Weights of a small transformer language model.
Size: 19 layers, width 160, 4 heads of 32, MLP 320 SwiGLU, 4.85M parameters.
Architecture: learned and rotary positions, no biases in attention or MLP.
Training: a variant of Muon for these matrices, 146M tokens, 8918 steps.
MLP neurons of a small language model. Each row is named by its layer, matrix (gate and up: input weights) and neuron, and shows model dimensions 32-159. Each number is 128 + 24 x the weight over its row's rms, rounded and kept within 0 to 255. Numbers have three digits each. A neuron's up and down rows have the sign that makes its largest values positive.
After each neuron's rows, "fires in" lists the words (lower case) most often at its 100 highest values on Wikipedia text that the model never trained on.

L11.gate202:107106138124127095115068127147130136145118145143117126108134100124147165086105108121104175113102152156172150142139080119062129111127149097132151124171155101128153125117157135125078172146196136124112107126102122138135133160122102128141151121130135143144157106121093133156141106122088149110145108128101109132123122110166165153181187115144127115124122126118103121172126172093132119108160
L11.up202:104057169124118109112081104135109107152109133134104143099094140133144131120144085123085144089117111136171113117149127126106133105123143104162138142133160146111125131135128097114091120093126142111177107082145103132166084093129111136105166126114184097134117106095120118146105104148097122140138153118112149097099141095112114095164117126115133168111143086091126123141152174127118126131133
fires in: "after", "during", "following", "despite", "serving", "served"

L4.gate115:146139106123145196118097090118109106091145095145191122121138088139117104096161140156101061114175116183133098109116157126100145125135078129152112135155089109147113134092138115125132186127133058115100135135095101139157098151103088111126131123125120105118115136149140158122132136103122131116116138148150126127115185100120125150104154125124118140172155102112123088134124120159127112145132
L4.up115:161119128107140138116112090114125103102142101123202113115170107142103126129159102153102084107158127164108093130089144108128135118142079142117107126148109106136156148124143126092141158101169064111100112127103094121137118156131107120139120103110114074125112127154145187108157153062141126135114130177142133133104127141144150152132179138114144141168137106103160093131112121158161105144114
fires in: "not", "nothing"

L14.gate140:141142099141174145104149110158125104131148144122062145126120141153111146150178147100129126133110142162121098164128108098096131172110130148160087084156155140092132127084131089106134135108133137141106149126116112137148112168147116142158121130145092168141075116160125126100138135155147162104120152108147155117140135124144136119155119122140169111092153106096163128145114094153130102105107
L14.up140:105109118138151123089130110109144098118157142135159098113131154115153114114119151100108075138117164117086120174123121156105162123114109153058120139108114149156132097152088126114158150133084156114167136102104156112121149122129088126128115119140135131110124161079133133144134097076109111103140126158127116145157176112091125108108093126104093124175134098134106141123185150109113108162140
fires in: "developed", "well", "development", "not", "those"

L9.gate316:131109145154157163123124112118140139086131126153157168103156112154129101121137109135148077109088115136156098183146183101131131135193124146135096113129123121124126117119153130091146126102153130121130145162107120125127073152184087101132137102122120116116154125163168123107109162131098159101163176116069154115111153106132110118128160135137136121084144127123134172079151155149114121108125
L9.up316:119124135102147124149134082153107163081145128121168167101110133146149100132099101130143054115108124129166105142123124097158136134154130125131162140136108130119136147137135096097140164122123120122125083125085147083153089123138102091128117121154142093140154137104164133121140091132130139090137111130109094088097177130125118093159154159149173089129130129125152168115156138101141143082113
fires in: "developed", "development", "program", "developing", "programs", "delivery"

L4.gate157:135121112101128140128125131174170132100116162122083135127097134101105127130132161149133121154160107151113172142115110137084113094086106139135155129134121103122142159103156132126124117107109145121133139155176122133094118108141143106135112157098127128097146119108144132095132133170119132110122131106089144097149053129123108121140102163160112123115112153126135137167072122103139107116162
L4.up157:159103109108139156119148146142166156159140133125128139148095147110109130140139130126102135145153097126145142166111125152091147068118110129102148131166113109142146146104192072138083104139127141109151127151119126137106106082158153100123124152097146118108143122126179153107137154140106108096132126113153150128154066121129102143120090156145111120096132117111164156180105120128139110120143
fires in: "13", "14", "33", "21", "34"

L4.gate180:142132088128160118166086161132092145145154110123134078148120145103145164146148114167169152144134118159130164173098160115119108117105147114136061128123113108156108151154187115159118142117135146104134150161129147118094123118114138162118128113113173147141113128110128101110138128110129080130142102140121158138153094121138093159128129154168114113131176106061096165155113128112127100154126
L4.up180:110165112077120115120175149092109141156115139143098087125102088148147132113141111137128101149120130155104164132128154127086120108124072117131144129085113130109100162149103118130108111093096138140168090135164136147091116161117117142131047170130129186146136117139128103113090133107107167128151088146142120133128121160094126149119143092154144121095147134118123091129089145139106147102104
fires in: "all", "along", "al", "alone", "although"

L4.gate68:097113106132133138137102154111106043114143112141115129150142110127124109146113102162088125123140101096171144156169096139166125137140138139116154141092126150076129116161086108120161122138103120153128092107121151094144100088093109145165148157139139110124087136116125113092131125129125140135122133116121120112156112089160158137113138109114160110114152151151151138138167129118147152115121
L4.up68:098111109161126113145067154111110039134126117123098148142148093122101128145116115149110101145113103099164147144163124128158118125143120143143161153072114137098131144148091111099148130138128126138116109108106112114155107131120096102137155132165136096136091145136117101113146098117126137115113133105138105126164108107138171154101138115120152124111135155127136129149145146124156130090109
fires in: "its", "her", "united", "limited", "along", "unlimited"

L5.gate196:126121105132108118149127106134140162084139116129138119093126114104131152115134173165155157116142113137139116116151146112105071116134150117128164114130080115126089097125138116118102132131180073144101099117132086138109088151177115106128119149125126121167165137134097153154103155114113121180166125112083122122095137166113109127113099115106150111087155112165128090119115127171116132112113
L5.up196:131152117153147127149162124116109136138131135098122099100135094110127095114135112120193148144113131122110151162145140099115086096139123175155115106106108075140121122101125094090134174163184100147118122142099090128154152149192132080065094157094132167156140164165100155146119135114148161131139135129124113145136118112120089136126098119138129120101165133126140102143099134132151131106139
fires in: "1", "poker", "took", "13", "100", "1st"

L13.gate240:187133116110141156130141074096129117103090093141135172143109103128120112110123128140112131095147101127117110094137130127090139183131127115092158133097120143140091113166138112124121095150107136157105126115175154100116107086124162129104132125173128153161164145132123141130137141133119150134096119153127134141135152148103099112117085127085104126137158136115134123145106131124173118164115
L13.up240:097138122114073107087152086138144121151125110156144133104128065136152111128146119106170090130103110129121105176074122148139126126126109111120149147111105079139135147149099122141158128136179139176146121090132115132094130142107112150180081151123113109152131129128152125148151119135128160115108146095120104212149111167108094102134164136091122153156135165141120128143115108148132094147128
fires in: "the", "between", "early", "his", "no", "both"

L3.gate317:142116160133097114118115094106172158095148125120119122096129106119123116116151106105104105130085128122121145104115089075160087140140174117190134139114133118169106155148146159067142151172110126109119129105128125099113142097163150113131092123147147134112156160122104137160148126151114089095171145153130125102130131087117122140125129146160174122115156102116133162104125152152158141100129
L3.up317:088146140148113146118122131152161133111143056124149121143142080094129110151137113135154102166118116114105125143138142147115127076112108167099082119168128131118095107095094106116103131168145122157124147117088126148150119119161089108111157116109128133154113069095108121155139108101096137155153057133125175108174119100114152112103074098144149110147117163109113091133134132141132092135153
fires in: "1", "100", "13", "14", "1st"

L6.gate152:097119125128114120126132112111113138141135129170125140145121137143103127139139100127121094139145127119113153106126113178116130163122117129158085128053136164157146136138106147158149110111145141133130139150155154153064128136163159183068103115138138122180121114186119155129122094114158172126145140154129111108119170115114113152088130151137113117117167118123092128147139141113124121129130
L6.up152:134154148140116155109163114113111141054143105107108108140110171109151157131144113157149108149127116102133129158148112132149079139133081120143089156061131160138121123090098083110132132147103130145116068082134111138124126156135103122145126142156112098140129108128126131121132159115092178132146146110160115107118102090123137151140120126142147102131148123134084124151112154136115103142080
fires in: "album", "all", "along", "al"

L9.gate277:110119146098114145117096148139108146102157113145113159123153131129107138114157161169157165126140140103141111134093108143126088098140074158112139118121122144128115119134135104120156119109137114137160102144147123102140110114140103131109104096137142124106161106127118139102088163113136124141117150114103190122172139156129062109114127140146121167168158157093143104114162100069093113153126
L9.up277:115116143147102083117139109100150126083142157138121154127087093121115135158137163153125120116132116157092155097100099162131113083110084159145125143104097126151148130139112135131077141071132095137122108176156137146137103192148139140130116124146118084110136144144172146142107170136149120144110142136085140134119175149103103102171160156141153150152162122110134111124097112157078149160130
fires in: "of", "both", "following", "continued", "four"

L12.gate255:150134118141114135113139142116113165147094173136179132107167114105141147132174114177141120123109162099126141109108144162142089134131122132140116104072118140095131145102165116136109102126088102121130111105135095120143127116120112128132141111114175147135135125130134136161145170104169167129128146134095123101154159146110138080151116111093129149139123092127177162110108127158108167148154
L12.up255:143129119126142136123136138133167125117128107126143084086123131168100123142111106145089085146109157100112103126153116149105143136080136080088141104108134141137175163117126138114134148116135132127135148105130127111168106133170139117142094136086087141142116148161106154115132163099143129141124104115184098181131131116115160169089156116135158141120131137116089177140125122096132154215100
fires in: "february", "california", "january", "australia", "institute", "nominated"

L4.gate168:111138108116110130179145146105161108134122108089130088141109095172140125115134096152101137135102104149117113146146079103096118101134129061145122114131121116131179106162142134135155133134163156131137124126108122113165181139103129133110132122100160138135078145148127154141125134128144132155110121126153083109126067158100124100160084189140115171135152107127140127176111109113118079141133
L4.up168:112145117122163168162137135123128112148114111076121109142104111169156117096133101127113134154139082165105129165141052115100117126129139123143148134114113127144185113141127121126124125148168175136127138127133126133156145131121126124126139154125151095130128148152147150095111128132169154139093122082197111130120079131115133110140096161135093154114168146126152131143104099125103094138150
fires in: "for", "after", "against", "form"

L5.gate163:121111090155176131149121140119121107116097128183152125134133123121165139104158132159146126142121146136139159157108133124116167133103124153128076105119158138127134143135143151109125125142111110114076138127113141137148135149122134143108078156137125136139050141156108133120096093078136112127115155135166131116104056133169173135107192097137131144136083090109073149118120118153124105164134
L5.up163:131144115141167116154143158133096104148085164123128103166129122137116135106147097186123086124143130088121099160092133106107149107110171146148062133142121110127122148166140158121166119127095114141085122108110126145110121125126120149057109132101094125145098105137134146121099100107134133120153105121149095130138123140167169131136202099173115181123113084138079127126099117150134106138172
fires in: "is", "was", "by", "not"

L14.gate118:141138127176110114103076114153128170097140113098091124167161145159099116151133130137114091095121132143127117122125148147162094101101156143101112052119104081153157107122159124145130104164089136157143147106133123149118141125116104157142097137146110160105133111132075117137123139128086164135124129124142139155115149138113124134180099130099160109165131113100146155145150121145142159111133
L14.up118:142141109110135174149139148168137129130159137142146088130185105116103137132109128150134141196105099127111114086072120138146129087129132120108111116145105162135114155200130102146094085098138128181084114124104147163125113138146108123105147141128111140140119153126145134114174112140129152153137103098119104086164143102140113090123151148127164135128104136134156157126113080090161095121134
fires in: "october", "november", "december", "april", "august", "march"

L6.gate170:117127115158143135142135147144129128160160159095139104146138110141094126114124142124157095125105102109109163112139060136169146086122093156139128092116125077146141131152125138111091111084085158147079160158138163143103128140115160149097123106106082167130120128140113102116156134146115145113137183149111144103114119119119114124127148128102117182135104088102127165088122119110110096111126
L6.up170:125196190152140151122155167116133114150124145127139137107120071133112119112107096110129126140143079085118127130106143148108081087159115162178152128146127131162125143092099101156099169167147151084124115137162101153107135108143136153113138159139115131134097127144133152094143160135124150141092079115155148152093120117112123136138135122094120132107128119102123157146073130096117126134137
fires in: "on", "one", "ontario", "character", "as"

L5.gate80:142149101161103097134182161150137117128121101145134123096181157161157134150158110102161120113142159085156146156169163117136092143140160129117143132128134149139157101124112119145109085128159137122148098110072114110157072101087175150122120131125123141143108158121091136152110128114146136183130165150143162183183119154108132134123125111099127162104106115148150102161139144152135108155134
L5.up80:148150118156131119112160162157132124148125109126118130107175174193143141152142092121121119142152148083136130126145133133151131129108169153103113149138149117130143090127083143156118091134157130111165141097097130128131048110103164158107137135143112112126104167114103133143124127113154123190121165156129133175149128145117145110100119105083134165113111113168166083180138125145133114150147
fires in: "be", "government", "released", "fighter", "been", "governor"

L13.gate7:148124124126134141115100151151129151099118146115136105093158107153120133131154137150141156143091103150117129136100087164167088094103150116094121098122182123127137118148198164176103147146142117137150119099146154155160126134155091151152127109113138167147105135122105138134105132103100140091156122139110115101156161140120142132141125144112135102135071153088123154120162106164103112168141
L13.up7:151107140078094141095094128133159136057127163114105085123140162148116101121151095128114102132107117117128110123131102141169113155089139169084179154092141129066161121164119123143131154147111122142105123098115168141103126144129124140141129148108123150151144147151130146132127147117104096125097138138151141124119137104122182164136151131154143116176138197146150133150128107113148102138142
fires in: "january", "february", "april", "august", "july", "milwaukee"

L8.gate104:163112113138167079121125100169111130162131110076126127090125146122129096146108141153148166153113126141153137145118122161078108115111133125139139166103100115138083168147134147153122161126123081131160132062112156104146116140128130117089106144151116135137124154173116169114124140113116140156095134111130066146102115147136089155119108104114165141147131099156073121087110129129120139155126
L8.up104:156129148136104089148085132086135150116145137121157130137133161163119085165116088144181117078103092108100112123143102123109157125168150119173133149140155140121109113144147128133160130103116124116163149081102091145170124100111160102126145161163151091133112153147092142103125106128151112140105098139132086159149122122125133131097129098098131153144147112172147123113181077110132107153119
fires in: "born", "world", "based", "released", "from", "osborne"

L9.gate90:073115138138131111156148164148141124114129101145141146139127112187138122077178131123129129095109117139121132107123133137128116105115144129124162114131117124162176153150098177113105157149078152128140145085123092135108132113144120129127157126125145130131153138148187132128124150096133111148121148132111150135163125104106170125156106094093136148093139083199181124145128105096165155119137
L9.up90:072138180119121094108118140114146149153157100118099158121154154129157163166115142104147140147123183139137113126149153138126103115080144108088140111108106133100124100114116140143118101131175166119121117129109126128117102131137146096106111148090162066109126127145118104136069129139140109141160135114104137134102130131133088105167105112157106150083128144101147103114162110129141126105133
fires in: "government", "released", "department", "governor", "release", "connecticut"

L4.gate143:120152121123165125166096109124114142148163166138139123109109116155144139079126114100088161128147152137104095076092157117097130093089127099090155141141108126086112152102120150134099130139167159100138134122121088151136150140092181131129156123115147106131135127146139128145105151092122175161150122118118157124113096115140119095132146162121126157093126119075129125115104109140138089129167
L4.up143:129167115118136084129120124146166148122124136096136128127129129131164135094142129131099136149104119152138139121115108073163132082118087105068141138121113123090076146127130134100098126121164151111141092096076131140175152129106118113106156132099117083138156142108130114099102168114089161150142160143112130126107086137114133109144126122131102168064115085107160092104128119124139094120122
fires in: "after", "summer"

L15.gate236:123160142117130130163124165133139077107117113098134127140148161138128117157123132136090139116073153116123101137092140156143092081136130109117124097165138130148114161124164165086112083124108121121148121117152175133150079113137104141126114125169120121158142149120115111112149121133133136106155137195145131098174144117134127149145135187136143149160116128119179150067137118136173101152098
L15.up236:131129092126119146122105097123109114138152136133109144144115160101095165121122131095101114108142106138090134147136115147138127084129131133128124139094094140158137099143186105126152114165127163140124178079106142128111155142125141145150114084142152085190129115139150108100126124156169144093084094104180119126108131125145136147184119132110111122139145127139137153158126095131129140101146
fires in: "february", "july", "september", "june", "january", "october"

L9.gate207:128133108131100157082122136095130126102071128145142131161144141168086119104104144077158129109163146132131109115112150085112145157126176105159073075145122131149086121139103155134085116113160106099129090134093100130087171144112151137135123083093107149143108145131136158148146172127137139126144149121151107129109105114108123131115122093150105123129147125138151132133118127145119152136075
L9.up207:145097145074121111145126114129091134128119135160117129122115176150115099136129124151138171130109168120186095170111187135098124204158099113149147157150136106149141145127168141154154113159120139112096134124151095163147118137111146134110106180129113128141144162109130120135126152103092107132115142148103131127147120134142106100135081177128136121066144086121127143168128119145122133164138
fires in: "league", "video", "club", "hampshire", "bachelor"

L9.gate194:134176140133111168110108091110164141108116132115128129088092137174140123040084178117122119088090175124142132159120098141123150157122119089129122140105125131121081115140134109126110151116108093157135128122139094155127132167122105145115149159109119174123095107139152125119117108112108167128110083134112135119159110124139116145123111122112102129094116092119110142156155099132161170087123
L9.up194:128135086133159118110124100102138110120075134103152122147121160155153143106082157142111083084130150166115132163167099166083150111150141112112098122116115125085133137141117098140111139134135113114153125110149096154134126105165166170164157145059126149116139108133125132162099132083104163114138118128141124134085105116101109141147120123132127152115112105115095152133089115121142170123127
fires in: "family", "famous", "label", "table", "ham", "hamza"

L11.gate242:131126116105184156101142134151102149118100142142121149124151140085140137137145100088178120129119145120124160113112142133079111086077123155145110090099146114141090128147126125125137135129130094106107154149115167138137120166185122158083108157177136107164150093146132103081087152094135132157161107142086134114120107064139153093151160123135144112182104155098119131134106096128127126098122
L11.up242:123125129133143109112100141122132120147108107148144109085161096116080130111127097108105124118162134122112091124151103128141131135116196136125117180141126095148120104132075171124141122173166141156100134159118120149175092145114162130139095124124122133101172139108141159126172100107114129114133181146094070125111135118088156086115129116116132143110107145151084135118131147112129097128130
fires in: "as", "bank", "of", "by", "chief"

L5.gate52:109160104117121099138150135184119136177158126123136093113139123144167096126112127095170189144126107112079152130136144144095123139126142096092129117124085145137108150094088100126110143101119129145158139126099120118114131131135146161132115127109158100103131154124117101070132148177077166127067086174124128132167108128121100141164109113150132154141123136142108133146099118114148119076094
L5.up52:111111145097142186145154150130119151177176097136108139132126112087127139143134128160120111147140103114178125118134125174119118100141163088123118122136110100160142153159142140110123100150145132164135157099145150123088115086155167096108078165117120160131105105128143134115079153145132101160133104129157132114121138120161151117154109131152153097109128109139130168172112142114097104108096
fires in: "1", "100", "by", "13", "14", "fairy"

L16.gate112:107182115161141123145103108092131141127166153078122174134098105161098157132134129116124153109161122129127141175092118123105114096105156137135141169186138121149126127151121161115137164118120152161162096140122123124179107130101124142139105097152096086166139128111123134119113129146163121124130109115097116151109130135121115190123132147127170103119132106188134147135110134154173124100130
L16.up112:132133167102152146164153095151111143115073077109141136098103131121192141093131115107104125101102136120074142128116135165121175134134110116157122086168155165133117149154130119103097123135137072139126094151104106143108121131134109144078167165118115152080145111122118156137141144114113124114117120141136152161108137163099130134138155165121172160140103098087123130148138100106123125160148
fires in: "for", "at", "former", "form", "formed", "force"

L6.gate260:111116130148073117157119133137133099138117128141139141154085127180128111105139150118144113103076135103116161180119110135143104089151077131127123135068088120078137164143131128100100122158123121155137138092128103143121141104108117155132153131138066112150124130134101158105100129131098158159105136112164122133109142157122109135130112139140146113085105096119125130096104102141083110172096
L6.up260:147202100109141122128121086176106082089133118148110142126105160128143136126137137115145130104129075153131164119110121100159115206142121129143160093132084115122116131143103121157107107109139131088144161110142172133116157124117154114126113117098157155126137120126127120150122158091164171129094099118148151134098133086122118100107107115099128105128145150118125132151066057112146130138124
fires in: "out", "on", "one", "under", "ontario"

L4.gate255:130129123112117154124120122111117188122133108133166115129103152113134138107105109127105115146143114122164133117130073131136123099108122111079097096146123098133129136161175108109111093062159097118123105114118136117102139138161156109085126159117145140139113114161153118108133139117116113157133090130129146135132092159117087102118108142109122122143147099138185167143042140129095083118160
L4.up255:123120113094120143136127110128110148135109144144154095143107155143142171111107106116130118159095146135155134117153099140129123125095094113098121078120109090155151124146162076073113084076145131145107115107119096116084149150135160098098110120133146144086127095145121126132127171132112119150116114116131147137121061137118087147155134115134116120115124119132146156115104148103098097108161
fires in: "20", "14", "13", "30", "25", "21"

L14.gate5:140113146134130108158139108131113129126091121099122182164111158120073087120123159124107124111108082128136111134092163137116089078096130143121093073155122121102146103153130176114092121100094146117163153116111108100179091111116110141136136098148142142119096125106127113126140152128154155100158176096117169137142111123123152157133160140143151164138152129137142125108094098119126153120168
L14.up5:146155064114142132105171171116104163144156135149166137141166132130141117114095146098075113108114108093110146130118120097145165119146120172118088113133141151143146138131156131142150118075129179161116102151102117130096138118128109146106103110144150164115131110116115117111141174124123114140095128127155108137138135108123129146110121086103181123095143107152086163135098102152122121141138
fires in: "at", "california", "attended"

L5.gate27:138148122103139128145105146084146160142117134186121149131120141118136190117144143117124127125119153112135134142116143156142159072079120129132097088147129110156151136169150145156163122131100093123163124139119104108099110124169135144168131136126133128170121134112115151109110111103105135114151106180143091131171095134205081157124109090121135130095135104115157158136101135119128102116160
L5.up27:100126109130145158112135163175104123153181121121173137088121158170114143160159132144103096146112125099105134095089106128092123094111096121148136120112115125099133111096119119076124114106125140120159150148104104121084128125194088146123114120122159103058140097167139130138112155158121121143128148126147142095130117104118101117103120129152115127117105133117154134132155141099113128107164
fires in: "13", "14", "linfield", "celtic"

L4.gate165:095137155145145125105107112103110152144080094124131154127154120109119173141104100143113135084072084093128104119138125125169141117157106157118113118106117135064126108139143140159143153125142136100089171191116104097132173130143093134133136122119121085161115134168105113090144121109133097150117129152118103151138122101144164123138122118125180151096098168127133127139173137120150099105122
L4.up165:132125135112113148141086143098105127154087083127083111141131130108133132146087119138150113108089091101151119139146138118123116150142096152100136143102154083086112125146098149144136158108137127124075165169120116108104157096126115144132133128111114139154132113140128102081122136108124119136086135117095086138137161099114146140148119135136159174120135156162132103128156136159182142091126
fires in: "its", "her", "his"

L4.gate306:079113120174146119129140081106110097113109115115125179132118163104119140173065125158149127116125161104111121105097131164193097142138099126114128105149136153122093162137087147124168099140121138126091148113086122152115135130140176128150137125161086129093110134160148147139137157105125150111126117127121132149115164179112118107123056107116150129167117129180102139136096132153121135149129
L4.up306:086088096169131113102117105097148147124165125161116127152109122104125136187128125135121121165130156124100117145125141140148097143136171102148155113113158137133095121117138127166146181103084120112104128124092083144114145130112190117142140132133133140095104145112137099130115129120081160150167096121080114118196122164126119102144103125140156140143150116126113170133091120178127141160077
fires in: "born", "california", "osborne", "young"

L4.gate58:154130128087144148134122145141142122150114124162116095143090149115148148133146122110156106132152153110151121129129152121138125129142131113149107087089153126106162127137105107114162154163116107185117113140102108109122127128089138161133131148148133166135062133162173125106133136129154132133114126133157102135147151131110161141104150119125168154105115118084116101143139108093166048124106
L4.up58:117135137171123157122146145113136112109155165078139143129107120107145110147148154114123141119108190088141116130113135150080125143069125114169117114088120117118130123112131087143140148164131130148130127139099151156157114100128139136156122118122105118164078160143142147123106144108168121145120130153194107137127147137130134131127130135112173086142148119109142075162134079139124081111144
fires in: "and", "but", "s"

L8.gate278:146094125141134109112113183128165126078117116175106122163112169139129124153148138166114114113156124146138117114117085119135153150105107164144121112139165134120134123135104098156137128153137140147144145149149125129109128107117104096157117133127146131128112132181139118106089122164140162166151177095120139140122135115118144127105090158191097168104163144161113113156160119145141144073146
L8.up278:131135108148161124129122165106134173143165123117165167118126132119129104138130087132103149120100117107117172138141109168176108113141103122072122115136126142126126120108124159184131168093156149141130151149197161142162096123123120071135092122137141118113114124179094121125100156132125087120105102142151121124138125167132086138126091125091120149112133136088095130174117128088116171117126
fires in: "government", "states", "midnight", "governor", "penn", "mississippi"

L12.gate22:162096153092118139128087116100151125142122187130067092130124103121112169089114135138136158151079132104157123116116083082081146155104131130147109126118146123105094126138156084134147088136118118125078108167131155110163170114104125112176103140100145138117114141139148119128172162086132105139130126148136132112161149121146129148152134122103116159095131132153135109146125147147162128163115
L12.up22:128169113134089099199159099149118077127106125156154147088129094129086101124100165152125156171117117121131106148119127104173154119091113157125104102117134104149113139131143150130130148134130118132143085139108113094161129140130118176124156103095128140134165124137150140124148115168105110100110162113140138171145097097071097142140144147096130193142144146115110089135154132111088092145131
fires in: "many", "several", "some", "of", "women", "most"

L13.gate22:135139148125130112100118129090089129129142136098151138123107116125095137116134152130141125108125125124128105087161158105065143122159133117138071162108114105155105170161110126183176126121094164143073171147165106157156132123097074138080175124114162165108125167117126162114123150157113126124114164136121088112141133135103115128140110112170131149112109122079125158084121126118132129159132
L13.up22:107129127118109152115122149120099119130135133082141124167111146138097128204097149112133145140131121111130090077155159148131117113117104107152118106088118126124160105152126119123142078122111147173098126077121129117137136146131120121132136146109121114060093159144144133117101142134132129144161137113125168131157087084138106133130121117131113150105079192091143101125132075102108129108139
fires in: "it", "linfield", "and", "the"

L15.gate212:145132105078129187085107145159086146152201166139101124114150148115097132099098140143142112104113111133155128154120084085174133157115142175094147126101139187149117152096137143145119144115187147098154175138140129149132109143125110113130119121160125121164114137157111162150120133096142144145121138110113115121164132102140111109126118139147123121162146106113148098109189170145127133123109
L15.up212:109136118093112101144115101104135058139150127179178091119117149137132105148115102116124153125110124125110104200097121147082104090129122150097115121140124139136131135125109111129116124081117136141158131123103119109160121173128140138157133127080114156112098135108150138146134150166151095142110156125192117104132159136140115152126145125144107124108118138137134121132097127150115114158093
fires in: "of", "all"

L8.gate179:146122118137132097128142114099167095132113123124153161105126135143140114106133124105088170118135126145147151092167116127138137137155109118120166108148110136126075123129106120145182120127127142127158103135159195119190157090114119146093096109085136089167133076177116138145112096100104131128115091111124129148141163130129132136121099116125135194129142137126126105175130117111152141096149
L8.up179:156140140126138138140137080082112150142108101149099186188122098101122141173147108092105159104149114117129132153101124146118166111108142109134152116140138163139150111172148141127154113104185142122144158065134147121105126123157124141117138159152104097146106119157160164139126158121098160107094101131143099139103084129141164144134135134125157154089170168089126116136123123139112108134115
fires in: "his", "their", "entertainment"

L16.gate236:116106109158131168118125109127137165091149128134145136129093103144076109155117131112120070166130131120138109129111108135140142120147096097142105117076132110132135134142081101135143153154131123125100155099113121116161097117089149135148125131127126119123106128133093094153136144077152140093141125113137133093174163176134107145113096144179114105132140112092076115161141104093087141143133
L16.up236:097126150170115158129119118059155117080120152142121078150130130110115167125155100098143106105119143152112097099157127167159101134119119140126144142134127149125171112135147124085103121156102059093121125143078111118105135136116148121102109153132107122128143118111160137128156141179160129086145105166147150161152159112148187091104153123144120151150109163118162101135121151158130143106117
fires in: "not", "to", "or", "nothing"

L14.gate61:143103122114150156110161123111135126143100115149133067098150108172128127147166137110113127121103127141125151140143082134156157202113173106117137070123170148079079118173153151112136097123133128105124116111112086127124161130111109127099097087131117072130141100118127132151112131105120122157128117127105168153175129126103144099113123124174123135126147151142080133107108122164107096137120
L14.up61:138103136152095174144159085126139120145143094137093145129144118108084111137109111107098162124129138072133122143139083140142148132080137132121149082159104154136158102118117138092107089142082100131142148131147106108123169124153116062110118158146116131126116172141110126108129136121093127181135090113163131139166138148096146091080102110125154094104144149154103116159127099104092143132148
fires in: "before", "japan", "mi", "bef", "june"

L14.gate95:106131128117125119108163150152098133149114129147103086142149101113111069143178157139122118080087121155133141116100114145181113132152125125158103154173146090149143105092163160132105112119140118125102134086125172117137091098113084135088128140184078127167121150119134100135102111103139166145116100104158125094117136137145144127112151099095192130145119114123152173126150110128113142168124
L14.up95:093132129116138109114157119123113138138096120088088094121161140118088164104167111105143080126100146137106147099148104149120126161173126146150102168096116122136157133110108087172122119113078128160137124070146168126120089122081121141126095133131093093136149129095127102145129112133122128157104136105139131134137098127131138129141147155077107204119144152183132166119099103101125110165107
fires in: "july", "june", "january", "john", "josé"

L4.gate17:103156126101125118171118139141114091135118133119131101176129127097143181134141110124177133124082151150146108128103097095115116085179137144116124108124073114119132143187157117086124107141110149160139143141141136141158130181111109132153067141181147136136117140116120102098101175128139127103109135154175144150123113170108134136131122107131179132126114124124134148123099129184130098136121
L4.up17:130120160126115125113151127120085130171106173118122140104124140177097086131136169120120132143092097160130124176134133120103152135097133135174165112159168124129169124126131112135115145106126153124125150152125126118153138138128080161104108151139109110105113143108078095161076129119143089139129131113106111145168125134149120115128164163104137178152096105108116089111109129165150132110164
fires in: "and"

L14.gate8:106121154125107068136129121091121115129113128146103099096137100168124151133153128187160147160109119093138155113118198135097143107153106141082174136123157150142103122169144149133134129096152134120151117114091095121140103119169085100151134126091134151138131141107146145133128128150143114136146120071148117124138121129128115062160071123093142099141170175106161113120162130117100148084157
L14.up8:105128117142125098123101100103137135147104116113160159129125138121157097137134179120148132113154139177158121142105134141139112167162126175153092158099113171098122142118109149134119126145129142131132153121169094110115160136111183100168094123142143104155149174125129096079106143132120079148088136090083132128145136098099112152111130142164124157135152144138123156154110101158108122114144
fires in: "a", "age", "average", "one", "someone"